Part of a small language model's weights.
Size: 12 layers, MLP 1536 GELU.
MLP neurons of a small language model. Each row is named by its layer, matrix (up: input weights) and neuron, and shows model dimensions 96-191. Each number is 50 + 12 x the weight over its row's rms, rounded and kept within 0 to 99.
Before each neuron's rows, "fires on" lists the tokens most often at its 100 highest values on Wikipedia text that the model never trained on.

fires on: "ic", "t", "g", "uck"
L3.up767:41 44 58 55 51 51 57 29 62 72 53 71 40 42 45 59 30 16 62 29 58 76 74 57 57 65 60 50 26 53 56 56 39 21 50 53 71 48 60 49 40 81 65 45 32 26 55 33 47 47 44 45 45 65 46 38 49 36 57 46 50 53 67 62 28 51 31 39 49 60 62 59 39 44 49 43 52 53 46 42 51 32 42 48 46 46 50 52 44 42 62 42 57 44 44 65

fires on: " ", " |", " n", "iz"
L7.up142:70 56 50 26 50 45 37 38 48 57 24 37 48 55 56 61 56 64 41 62 31 51 51 47 39 50 37 56 53 46 62 56 56 44 62 51 55 49 42 52 62 75 48 48 57 34 61 37 66 43 44 47 62 46 60 64 47 76 35 41 48 46 49 49 55 72 38 41 52 53 57 61 47 47 73 39 52 63 28 37 46 34 37 72 46 32 30 39 54 60 41 56 64 60 52 52

fires on: "enn", "ar", "an", "en", "h", "ss"
L3.up1075:61 51 39 39 50 55 47 68 51 73 56 70 49 70 43 45 50 47 49 58 56 41 47 48 48 32 49 53 38 39 46 42 38 60 50 33 57 55 52 72 61 73 37 34 45 44 24 28 50 49 44 57 49 37 55 54 46 52 56 43 44 46 52 38 59 56 39 30 71 55 22 55 44 67 46 59 51 26 54 59 57 37 49 51 62 58 56 48 54 53 43 61 76 49 73 37

fires on: " M", " would", " will", " could"
L6.up1101:37 43 45 35 68 31 58 45 84 38 38 59 50 34 44 71 46 47 45 43 53 47 49 33 54 42 29 35 63 49 54 28 66 47 42 56 58 47 45 62 45 48 55 56 67 52 77 55 33 60 29 45 56 47 48 43 52 49 64 59 40 58 46 34 30 60 56 37 50 34 57 44 48 37 63 38 49 71 55 61 51 71 52 70 57 53 82 41 57 53 42 25 38 56 49 61

fires on: "in", "v", "ar", "ant", " or", "ur"
L6.up1083:64 69 60 30 42 65 74 57 50 43 46 58 41 71 68 50 55 45 44 59 64 53 45 65 69 74 40 49 42 61 30 44 35 50 58 44 50 51 51 70 34 52 69 74 49 32 48 43 54 48 53 60 51 31 42 69 40 39 28 55 33 42 51 41 54 60 63 63 68 48 65 50 53 54 43 46 32 57 76 38 54 38 65 51 32 61 52 49 45 55 55 35 62 48 45 53

fires on: "–201", " 201", " 199", " j", "J"
L2.up184:37 51 40 50 36 54 60 45 48 69 35 57 58 64 59 53 51 68 52 55 78 47 70 33 47 19 51 31 44 29 53 33 41 54 57 55 65 57 64 37 27 54 47 51 50 80 86 50 66 61 54 47 55 37 68 55 32 49 23 51 36 58 52 44 50 70 69 33 59 50 46 45 44 55 46 54 41 36 38 52 68 61 45 50 54 40 47 41 44 51 54 63 36 34 68 60

fires on: " re", " of", " Year"
L7.up217:39 47 49 42 42 49 58 45 39 51 50 48 70 69 39 57 57 62 55 30 60 43 61 55 52 57 50 45 46 30 56 42 26 52 38 55 47 46 46 66 59 50 39 60 59 48 56 45 53 39 30 70 48 47 67 43 57 53 34 47 47 54 75 59 44 48 51 49 52 58 56 61 55 74 53 43 55 32 44 42 57 53 56 51 30 61 50 49 53 53 40 50 50 28 56 56

fires on: " add", "d", "de", " De", "yd", " d"
L2.up565:35 60 30 46 36 83 46 55 45 48 38 59 32 48 57 57 48 61 67 26 56 59 72 63 26 45 58 37 44 60 44 61 75 41 66 45 52 65 64 52 66 62 66 41 27 34 41 28 57 42 65 42 69 52 59 56 46 61 39 53 43 28 54 61 49 43 28 60 51 45 23 43 35 40 48 46 61 33 29 28 46 42 35 55 52 70 23 57 42 39 27 42 49 58 58 30

fires on: "\"", " \"", " “", "er"
L6.up224:42 69 29 63 48 30 43 46 54 47 61 58 41 54 50 52 55 25 28 67 49 57 28 53 52 44 58 71 38 36 53 46 64 73 50 80 42 44 46 48 50 82 48 57 66 51 71 36 38 59 39 47 52 65 26 61 53 47 59 54 66 74 59 40 25 52 47 52 52 50 42 47 56 54 44 58 36 52 57 41 65 54 33 41 47 63 40 32 58 47 37 55 47 53 35 46

fires on: " del", "ind", "und", "ret", "ford", "app"
L2.up713:52 39 58 57 30 63 54 61 43 34 50 67 32 75 42 61 71 29 57 37 50 41 38 44 42 53 43 43 46 68 56 50 40 61 66 58 46 69 59 39 40 50 71 48 54 65 52 64 36 57 45 43 50 74 58 49 54 65 27 24 48 56 53 66 43 25 34 55 84 54 48 49 59 58 45 59 71 33 59 48 70 60 40 64 25 34 43 37 58 54 44 44 47 78 56 44

fires on: " not", "'t", " to", "ot", "ain", " could"
L3.up1161:54 42 67 50 40 33 70 47 76 63 56 62 63 41 45 57 63 49 48 47 54 41 53 50 44 61 43 37 40 25 49 59 53 37 52 30 32 25 36 41 32 51 57 21 42 37 58 58 21 61 43 42 40 60 56 58 49 62 51 42 53 54 59 52 59 65 43 39 61 52 34 61 42 57 45 42 49 40 38 31 62 58 65 62 37 28 66 43 38 29 66 80 42 44 42 53

fires on: "\n", " of", " |", " by", " with", " to"
L6.up1113:66 49 62 63 36 47 40 69 35 53 40 36 43 78 58 67 66 53 38 79 55 58 49 63 69 39 40 47 49 49 44 45 38 64 55 61 49 37 52 31 43 61 56 28 42 43 43 30 63 28 25 56 83 54 56 42 69 54 64 53 53 46 61 69 36 45 61 60 35 40 58 48 44 25 35 24 38 55 36 58 35 27 58 52 55 63 49 49 55 57 32 47 45 52 30 40

fires on: "ly", "'t", " to", " not", "ently"
L3.up498:62 55 57 43 43 39 92 56 50 69 57 45 48 67 31 55 34 51 34 27 60 28 38 55 51 30 56 43 72 39 58 37 45 35 61 47 29 65 56 52 43 51 48 38 44 68 41 50 37 52 56 39 39 63 36 36 63 69 56 57 50 68 53 59 61 52 41 47 57 45 34 66 59 59 38 55 43 39 63 62 68 49 47 39 50 45 53 47 63 53 69 65 57 51 42 54

fires on: " Christ", " Mac", " JP", " Moh", " Frank", " King"
L2.up901:59 45 42 68 63 57 47 72 32 56 45 42 47 65 68 53 47 49 27 62 24 57 63 41 59 59 55 42 31 38 63 48 49 34 70 54 41 69 69 65 45 40 60 51 64 56 45 46 49 33 54 39 58 64 55 43 47 56 32 66 61 50 51 41 42 26 41 47 39 47 35 37 51 67 46 45 57 66 58 42 81 61 56 39 54 43 52 30 57 47 24 48 49 35 45 45

fires on: "ar", "it", "at", "est", "os"
L6.up845:65 81 55 40 42 38 49 64 63 62 47 42 68 85 27 34 39 47 53 70 53 48 60 38 54 41 54 41 54 58 37 52 51 48 66 43 40 50 46 65 31 63 58 63 50 48 55 72 42 26 55 47 60 37 40 77 41 71 50 41 46 58 45 66 56 69 54 45 46 46 45 64 38 43 47 58 22 52 55 44 48 56 52 61 57 52 62 57 59 48 43 65 44 28 38 58

fires on: " ", "m", " m", "am", "th"
L7.up1405:44 52 56 29 53 53 67 47 53 51 56 58 72 69 47 55 32 46 33 73 36 53 50 28 51 53 49 36 58 63 55 37 51 81 68 49 66 64 50 51 45 60 63 64 68 42 61 58 43 44 70 65 61 43 56 27 61 61 56 26 57 34 68 40 55 35 42 40 33 56 37 54 52 60 36 66 42 71 37 53 44 52 44 61 40 63 47 46 58 65 43 66 52 64 43 49

fires on: " De", " dep", "de", "abor", "ing"
L2.up420:41 61 29 43 43 36 65 54 56 38 44 63 36 46 72 51 69 54 57 35 61 59 35 60 30 48 66 59 41 39 47 50 66 53 78 58 51 49 62 51 54 51 49 61 19 58 62 58 44 44 62 45 40 83 58 33 58 36 41 67 40 47 59 52 69 54 51 43 52 44 36 15 46 46 49 37 52 44 66 44 80 58 53 38 56 72 38 45 41 50 43 34 38 58 59 59

fires on: " Def", "F", "o", " Go", " Off", "osp"
L2.up1225:57 55 40 71 31 53 55 48 79 61 56 59 51 38 52 65 25 41 58 48 58 64 38 38 38 48 48 46 39 29 31 66 23 55 65 34 48 51 57 35 33 60 44 33 46 46 45 49 38 35 36 46 35 37 40 69 48 51 44 67 52 56 47 61 39 48 53 42 30 55 64 61 56 45 55 65 60 48 55 76 86 61 51 54 30 57 38 66 55 42 51 29 60 49 52 51

fires on: "b", " not", "ot", " contract", "most", "j"
L6.up1125:61 57 55 33 50 56 58 57 67 50 36 66 50 36 74 63 59 57 53 46 44 40 57 44 40 41 52 41 70 51 77 48 08 61 64 35 44 52 41 49 51 50 52 51 45 31 66 52 40 56 32 41 67 48 51 52 62 67 17 38 47 63 40 53 50 40 60 58 66 41 48 43 24 42 49 79 52 64 44 53 30 58 33 60 39 66 47 51 68 38 46 64 60 45 53 61

fires on: "\n", ":", " Total:", "ation:", " An"
L6.up1173:56 53 65 49 54 64 44 59 36 48 58 62 43 62 31 71 49 45 67 40 49 50 52 56 63 61 41 57 50 49 40 62 54 55 49 45 39 32 29 66 49 43 52 50 57 45 59 27 71 30 34 47 59 40 41 51 38 52 76 60 44 71 49 30 61 37 44 27 53 36 58 51 47 60 59 47 50 65 47 48 50 39 37 57 47 54 42 21 52 75 41 44 37 46 58 67

fires on: "V", " eng", " inst", " inv", " coll", " serv"
L2.up945:36 54 56 50 36 56 27 59 36 50 39 49 40 44 31 56 45 34 60 17 44 52 50 56 48 42 62 51 75 51 35 30 53 50 44 45 57 56 32 29 41 46 63 39 48 63 72 47 48 53 43 71 31 50 47 50 61 60 54 46 52 33 44 47 51 49 47 53 48 52 52 59 58 42 63 48 26 62 48 60 51 27 55 55 43 65 40 52 47 52 54 44 36 66 40 44

fires on: "ight", "it", " phys", " exper", " month"
L3.up1372:47 47 86 45 39 69 40 62 47 38 49 58 60 60 37 17 70 59 45 50 56 67 35 55 58 35 55 65 58 36 55 37 48 26 42 50 52 59 28 39 50 63 34 49 52 38 32 49 61 59 41 70 48 64 54 36 35 49 63 76 55 61 41 45 62 50 58 42 60 55 37 53 42 56 38 42 33 47 53 36 44 64 50 59 53 60 70 68 42 50 36 37 36 41 44 57

fires on: " n", "n", " early", "al", "qu"
L7.up103:39 63 46 59 51 55 45 38 49 36 60 54 33 62 41 52 43 43 49 47 32 44 49 44 76 64 42 62 53 51 50 41 38 55 60 67 51 50 58 49 63 45 81 50 48 45 31 60 54 60 39 52 40 41 31 51 64 53 47 46 68 29 53 17 63 59 54 66 49 47 54 57 49 51 51 56 67 53 56 62 50 67 32 57 50 78 51 63 49 24 34 66 53 53 50 38

fires on: "os", "is", "es", "ios", "ros", " Mus"
L3.up241:53 39 68 53 57 59 44 45 52 43 32 60 33 55 43 56 43 38 56 43 36 79 63 35 66 34 41 56 55 39 58 55 62 40 41 51 66 59 35 43 67 45 72 50 67 61 34 43 53 40 57 51 29 53 57 42 57 49 54 48 37 54 61 57 49 47 62 57 23 44 42 61 52 37 38 58 79 38 53 30 36 43 53 59 56 66 47 40 42 70 50 46 55 21 50 53

fires on: "L", " s", "-S", "Z", "D", "T"
L7.up875:50 56 55 33 22 42 63 52 48 74 34 38 43 50 58 49 61 58 34 62 51 62 60 65 40 35 66 60 56 66 38 46 51 48 64 56 37 34 34 42 60 50 39 48 46 50 53 36 56 50 48 61 31 57 57 47 54 46 56 59 35 40 48 62 56 56 45 51 63 66 31 43 43 28 37 47 36 60 41 48 57 36 29 48 62 30 29 42 37 28 65 49 55 37 47 45

fires on: " later", "h", "ly", "ually", "ph", " to"
L3.up71:45 40 55 43 45 29 60 65 40 55 59 36 39 60 50 57 55 50 28 35 45 36 44 48 38 43 45 55 59 46 40 47 47 31 53 51 41 46 56 65 66 42 45 36 40 59 43 58 45 34 57 59 57 45 55 48 59 66 46 54 54 49 51 79 39 46 54 39 65 38 40 50 76 70 34 68 57 62 75 51 44 43 50 51 38 49 50 62 44 46 22 47 47 30 58 54

fires on: "b", "p", "s", "ar", "on", "it"
L6.up1268:52 66 47 53 63 52 51 46 35 63 48 49 43 77 49 56 44 51 53 65 52 44 49 60 35 37 40 42 56 37 49 35 60 51 41 38 38 69 32 67 36 70 65 66 41 40 65 54 58 47 52 31 44 44 48 73 30 71 62 57 50 40 69 60 39 20 51 22 58 57 64 64 55 44 25 41 48 66 38 42 52 53 59 57 47 48 67 71 55 46 61 60 28 53 28 47

fires on: " j", " J", "J", " (J", "j"
L2.up56:47 50 62 51 32 45 56 51 31 60 59 60 48 53 83 37 25 58 49 48 87 51 50 62 41 41 60 38 28 57 33 51 47 47 78 62 38 63 62 41 44 58 69 61 42 56 69 49 46 43 66 54 45 41 57 40 24 38 30 59 22 60 65 66 70 87 44 41 48 50 61 55 61 70 39 48 73 54 33 53 50 50 68 55 41 48 41 55 55 51 56 45 44 47 41 58

fires on: "r", "ell", " str", "br", "oll"
L6.up299:52 60 36 58 35 61 50 51 55 56 61 64 53 65 43 38 70 36 53 45 38 48 45 43 57 35 54 60 54 47 41 73 34 52 53 53 70 48 55 45 58 66 61 33 53 56 60 29 52 50 39 70 50 37 34 22 47 44 69 58 78 54 42 23 52 67 55 49 49 47 43 38 54 52 51 55 54 69 42 63 64 52 57 21 59 58 39 53 51 48 43 52 24 46 62 56

fires on: " n", "j", " States", "uck", "an", " "
L7.up23:55 66 37 39 66 56 41 58 68 53 33 37 66 42 52 57 54 52 49 59 50 51 42 51 43 54 25 49 55 51 45 39 59 69 63 59 58 70 44 37 59 80 37 52 78 32 47 53 43 38 69 42 64 60 63 52 64 58 42 40 23 41 52 57 38 72 39 51 82 36 56 45 47 62 38 44 22 36 52 73 52 35 42 62 52 55 75 37 35 53 53 47 55 45 55 60

fires on: "ur", "u", "anc", "v", "n", "ut"
L7.up87:77 47 60 66 30 55 74 68 56 43 51 32 51 71 37 53 23 53 24 68 68 55 54 38 41 35 26 41 43 45 43 22 52 36 56 64 28 56 56 63 47 61 43 52 50 58 45 54 65 33 52 68 70 45 18 55 39 49 47 44 19 46 43 50 48 54 40 45 73 65 53 49 25 69 39 23 41 37 63 44 43 50 41 71 44 41 36 38 50 43 56 61 43 73 41 50

fires on: "ell", "ar", "ur", "it", "in"
L6.up220:48 48 36 62 40 71 51 66 64 53 65 54 47 78 65 39 60 53 67 70 56 34 62 43 57 64 57 55 32 36 39 75 58 36 74 59 68 43 49 58 61 61 47 38 45 29 44 59 42 21 47 58 63 44 28 60 40 57 63 35 63 40 32 45 46 60 44 42 51 52 38 43 46 56 43 52 38 60 50 49 64 57 55 34 47 54 44 41 61 60 55 59 55 42 53 47

fires on: " n", "n", "z", "N", " x"
L2.up1266:54 47 40 67 41 43 45 54 68 52 49 45 41 42 34 22 41 49 17 27 31 33 48 57 47 47 52 60 47 52 45 53 45 61 61 50 54 56 58 35 68 45 62 53 53 51 36 55 56 28 66 75 38 44 54 65 58 57 53 50 60 45 50 44 85 72 51 51 45 47 48 46 31 56 51 51 50 33 32 62 80 70 48 38 40 57 26 55 49 57 48 65 56 50 36 38

fires on: "c", "n", "ode:", "es", " of", " for"
L3.up876:67 64 64 60 34 56 53 42 37 41 46 52 46 44 31 44 63 56 66 51 57 55 50 56 62 38 46 50 43 68 55 58 38 48 35 42 31 62 57 41 75 47 65 45 62 57 44 51 46 39 39 56 55 57 59 56 45 54 41 41 64 40 82 52 54 46 34 51 52 28 69 45 29 52 57 53 59 42 28 31 59 35 63 73 14 46 36 24 48 71 31 28 52 46 56 61

fires on: " Cap", " cap", " Car", " pot", " Can", " car"
L2.up984:41 51 49 42 62 39 63 47 60 44 28 30 37 65 60 32 60 77 61 63 48 14 41 44 67 39 63 65 52 47 59 61 53 49 48 69 52 34 45 68 42 62 32 49 31 62 56 37 44 36 42 46 44 60 75 42 55 54 40 51 39 52 64 48 56 57 58 47 50 54 33 66 70 51 48 55 38 42 71 62 45 46 67 55 46 67 22 50 45 36 55 27 42 55 50 44

fires on: "D", " D", "t", "-d", "T", "olk"
L6.up697:69 47 36 62 55 49 43 44 70 70 51 63 39 30 52 58 51 55 58 43 47 62 47 65 48 28 57 52 63 43 47 52 58 69 43 58 54 37 34 65 40 52 26 21 53 39 56 47 48 47 46 37 40 54 51 62 58 46 38 71 35 45 46 58 65 56 55 50 49 68 28 63 46 48 43 38 29 40 67 32 50 45 31 52 32 39 54 36 54 53 54 35 70 37 56 47

fires on: " G", " ", "th", " g", "cess", " W"
L7.up1412:28 54 56 25 41 42 82 59 58 60 50 49 56 59 45 49 62 54 37 60 44 39 52 44 43 75 51 50 65 30 35 51 35 60 63 64 63 54 69 41 58 48 70 33 52 60 52 64 56 64 61 57 59 42 68 45 64 86 44 72 44 46 54 54 31 32 42 56 47 53 44 30 61 50 69 59 20 51 42 46 33 56 60 61 67 65 58 66 43 45 56 51 61 35 48 45

fires on: "-", " -", ":", "able", " –", "ill"
L6.up1197:57 64 72 37 37 40 44 67 58 48 31 36 52 53 59 58 31 40 50 55 40 43 32 71 63 42 63 45 40 32 58 38 60 49 47 65 41 51 49 55 54 53 52 43 31 48 49 37 60 44 47 43 40 60 63 60 73 61 43 31 48 47 66 61 49 43 58 46 69 55 44 31 49 47 42 39 44 30 64 62 29 53 66 55 46 66 49 38 47 35 44 59 56 31 61 59

fires on: " of", "u", "h", "ar", "n"
L3.up885:51 46 51 55 60 58 28 62 45 70 47 52 47 51 59 71 52 52 52 51 71 37 47 59 52 44 55 56 68 43 54 31 29 55 34 65 66 23 52 61 46 36 61 37 69 51 37 31 49 46 33 62 52 26 49 63 53 49 36 25 43 56 59 67 44 72 43 51 61 39 60 72 44 54 45 68 56 40 54 35 42 55 44 44 39 66 50 34 47 40 54 33 36 57 48 41

fires on: " (0)", " W.", " B.", " D.", " A.", "."
L2.up695:63 41 37 42 38 39 51 44 70 59 43 50 58 67 50 50 79 48 50 51 54 47 63 45 44 30 45 57 45 26 55 37 47 59 45 58 11 59 23 40 68 28 40 60 53 38 56 48 32 64 59 69 80 31 22 37 61 46 41 52 44 60 50 54 51 70 56 49 40 50 55 64 41 88 41 45 27 46 62 56 52 58 45 49 55 48 38 43 53 44 37 46 47 77 66 44

fires on: "m", " K", " im", "em", "ex", " am"
L6.up812:43 59 52 52 54 51 57 70 52 43 60 39 48 71 56 39 49 53 68 41 55 38 61 48 60 53 37 41 51 66 49 43 39 64 56 29 35 64 63 18 53 47 30 53 56 42 41 43 28 39 32 42 36 49 56 59 38 79 68 62 64 59 52 44 50 45 57 50 33 58 40 46 53 31 41 62 55 44 65 71 42 70 57 44 38 56 35 41 45 59 52 71 32 39 62 36

fires on: "-", " ", " radio", "xt", "h", "ing"
L3.up359:60 55 52 35 64 55 45 56 67 56 52 43 56 49 55 36 48 57 49 52 45 53 48 51 65 49 48 53 64 63 79 57 44 59 59 42 58 54 33 49 45 54 55 39 45 44 70 56 51 43 62 46 41 36 59 32 30 25 72 36 48 68 63 53 55 46 82 56 62 41 54 46 43 43 54 45 39 52 48 57 28 68 49 69 71 67 51 38 53 32 61 36 61 53 31 44

fires on: "on", "b", "ot", " of", "al"
L3.up900:55 56 48 38 35 46 46 56 65 34 38 59 36 51 48 58 49 56 56 28 25 43 34 52 52 39 54 50 47 69 72 44 46 48 38 35 44 29 53 54 17 61 57 53 44 17 55 60 47 41 61 38 67 37 43 39 45 40 54 59 28 76 53 42 63 39 75 73 49 28 24 35 26 46 32 50 22 43 53 49 40 67 39 74 59 41 27 45 43 51 45 44 56 53 53 62

fires on: "ut", " States", " County", "ult", " U.S."
L3.up251:24 49 40 49 45 30 58 62 72 53 62 32 40 56 29 59 60 27 70 61 46 41 57 57 44 71 54 32 69 58 51 37 68 62 63 58 41 39 60 64 73 30 62 62 48 48 43 47 39 67 45 45 33 70 41 57 67 44 35 51 56 45 45 69 39 52 42 48 60 50 58 48 43 66 42 37 33 48 37 40 61 56 57 55 36 37 53 37 48 44 32 58 52 56 52 53

fires on: ":", ";", " -", " –", "s:", "—"
L2.up1294:69 49 47 49 24 41 49 49 60 46 26 56 50 47 69 62 28 45 56 31 55 44 46 31 56 33 59 40 60 26 55 49 47 52 55 56 33 53 53 51 54 45 32 33 53 55 30 67 60 48 56 66 60 69 34 43 54 76 28 35 59 20 56 70 51 40 57 47 39 54 46 40 25 49 55 55 31 41 47 63 66 57 41 52 41 67 44 53 48 44 39 57 49 48 46 55

fires on: "el", "hel", "|---|---|---|", "s", " Wal"
L2.up1381:76 51 39 59 60 30 57 59 44 45 36 56 44 28 63 44 45 68 59 36 50 70 56 61 63 56 56 56 51 74 69 47 35 56 50 48 37 61 61 31 62 55 60 60 49 43 41 45 37 42 54 61 55 38 39 30 53 39 44 31 48 53 55 53 41 33 40 42 51 59 63 48 62 47 46 45 69 41 53 70 60 55 58 50 29 36 60 53 55 38 64 41 44 44 46 58

fires on: " R", "R", " Champion"
L2.up659:52 51 53 54 28 56 45 56 60 42 65 51 61 62 50 70 53 59 38 55 58 31 38 59 64 47 40 42 33 54 57 43 79 65 34 68 58 56 66 39 46 34 54 53 33 48 70 56 52 70 55 34 64 55 70 46 47 25 35 47 61 61 50 44 33 60 56 58 55 50 67 57 64 76 47 39 59 58 76 70 65 52 48 59 57 57 50 48 48 46 66 43 50 45 65 50

fires on: "-", "/", "–", "—"
L2.up17:37 48 30 54 47 31 52 47 65 63 59 56 45 50 74 54 51 50 45 45 39 57 53 43 40 52 54 54 45 21 62 54 36 56 41 47 28 41 32 66 59 46 54 58 56 64 40 64 51 60 40 71 60 42 40 40 54 60 42 30 39 33 49 48 34 49 46 51 43 47 70 38 41 58 46 46 55 19 50 65 49 49 54 60 40 35 60 70 62 47 53 51 55 36 33 69

fires on: "m", " im", " Am", " Ele", "od", " Im"
L3.up375:45 54 47 61 55 53 40 57 33 32 63 68 62 33 54 60 51 47 36 48 40 20 49 34 62 22 38 54 64 56 65 73 67 75 36 45 39 30 76 43 71 56 51 46 61 45 61 37 44 42 42 50 43 51 68 66 46 56 55 65 54 30 65 58 72 56 55 28 30 36 54 53 54 46 30 53 34 67 33 68 50 70 41 27 39 49 45 55 52 65 49 77 28 44 69 70

fires on: "-", " ", "xt", "[", "–", "/"
L2.up1414:70 46 63 64 68 44 63 50 56 52 50 48 40 53 62 35 52 37 47 49 54 66 68 29 55 49 44 40 38 58 65 64 59 49 64 54 50 41 47 40 54 45 59 37 51 38 52 44 47 53 34 54 55 29 53 39 42 28 51 38 29 70 56 64 26 61 31 62 73 60 65 48 36 46 55 40 62 47 40 34 60 51 47 59 71 65 56 41 49 59 33 60 57 49 37 50

fires on: "id", "m", " of", "s:", " including", " had"
L3.up1243:49 52 53 75 64 46 54 53 48 36 40 48 54 68 52 32 59 63 63 31 64 67 46 56 73 51 59 42 30 56 44 52 39 43 65 70 15 44 54 47 68 45 51 76 45 55 47 36 37 24 33 53 68 62 57 50 46 58 41 44 38 40 69 48 67 52 41 58 57 48 87 66 53 63 56 45 66 54 48 46 58 20 50 70 29 36 58 53 28 53 43 33 42 49 44 40

fires on: " of", ":", " date", "====", "ed"
L3.up1011:47 48 66 35 48 42 63 52 58 42 54 41 48 52 57 50 67 52 42 43 52 52 44 37 53 42 31 60 35 53 77 41 51 45 41 49 60 32 47 52 80 56 47 53 62 44 63 53 56 44 49 73 90 54 53 68 56 45 45 53 54 59 45 74 41 62 48 61 55 57 42 69 45 46 62 51 53 48 31 35 49 50 52 39 42 82 63 54 52 69 49 32 50 46 49 54

fires on: "-", "i-"
L2.up1291:60 52 58 71 50 55 34 58 56 56 55 59 58 42 67 55 56 31 38 30 37 59 52 54 53 49 50 34 50 40 76 40 62 66 61 62 39 39 45 60 36 42 49 36 56 71 43 78 54 71 57 50 63 47 54 52 56 64 25 35 48 39 49 48 42 35 37 71 56 72 40 49 41 29 40 44 46 16 34 41 27 60 49 72 59 33 37 56 26 59 62 41 48 36 25 59

fires on: "h", "p", "v", "ch", "ur", "am"
L7.up381:62 63 56 57 45 51 41 50 69 58 38 42 55 73 45 53 57 57 64 75 44 62 39 60 51 43 52 59 41 40 53 49 55 47 40 45 39 55 49 69 59 53 52 70 26 36 42 33 26 13 48 49 55 25 55 55 37 38 50 56 48 37 58 56 15 57 69 50 36 61 56 50 36 50 62 48 27 60 61 39 51 45 75 39 35 74 52 58 47 51 45 26 58 56 62 46

fires on: " reg", " round", " part", " Reg", " season"
L2.up688:75 53 40 54 45 34 44 60 59 63 57 60 65 55 57 59 49 37 31 46 59 60 78 34 59 45 59 51 60 41 68 56 60 32 52 50 39 48 53 49 67 29 48 38 53 29 48 46 49 48 71 67 55 39 34 57 48 50 54 46 52 46 30 16 47 65 68 57 62 78 46 48 36 59 76 68 43 59 42 74 50 70 43 53 65 42 40 47 50 52 49 55 38 33 35 54

fires on: " of", " to", "-", "d"
L6.up564:72 46 73 57 30 44 48 34 53 50 56 43 45 41 68 59 51 41 51 33 27 55 29 56 56 56 32 63 62 47 33 52 50 61 63 64 39 39 47 36 51 76 54 41 61 51 39 52 38 36 40 54 64 30 67 63 73 52 33 67 47 59 38 37 38 47 66 46 44 61 60 45 40 11 53 40 48 45 42 33 42 33 65 43 25 56 32 56 57 54 28 59 38 56 49 49

fires on: " l", " rem", " first", " del", "l", " any"
L7.up267:36 57 70 44 42 44 57 60 22 48 61 23 49 52 48 56 42 85 43 60 34 38 40 45 49 34 44 49 61 36 70 50 50 63 50 34 24 50 54 64 50 60 45 63 57 55 23 36 56 35 26 47 47 47 62 62 47 43 43 36 71 56 56 59 62 45 52 66 42 48 79 38 53 53 29 38 65 69 52 79 55 45 66 37 51 71 41 38 35 71 40 40 44 64 30 61

fires on: " Comm", "ing", " Rank", " Record", " Squ", " Republican"
L2.up408:49 60 47 51 80 48 60 62 53 43 47 48 59 28 55 29 47 76 59 60 60 36 55 44 29 45 46 43 56 50 69 63 52 29 51 54 54 41 59 46 17 41 44 50 54 33 42 37 65 45 58 56 58 66 51 43 62 64 34 46 39 34 53 24 43 61 37 49 49 30 70 51 51 34 20 33 43 52 49 45 66 53 37 54 53 39 62 40 57 35 50 54 58 55 35 21

fires on: ":", "',", "=", "|", "ode:", "ation:"
L3.up901:36 58 35 62 46 61 34 60 51 26 45 51 67 69 27 68 53 33 39 63 31 52 65 67 55 51 34 57 52 74 64 55 36 34 28 30 70 39 38 63 61 56 68 66 47 66 49 17 73 37 21 41 72 75 31 52 38 50 48 43 48 47 45 40 56 36 55 28 37 61 48 58 29 50 40 33 48 70 34 42 46 60 59 54 42 51 66 59 38 40 34 44 41 56 61 51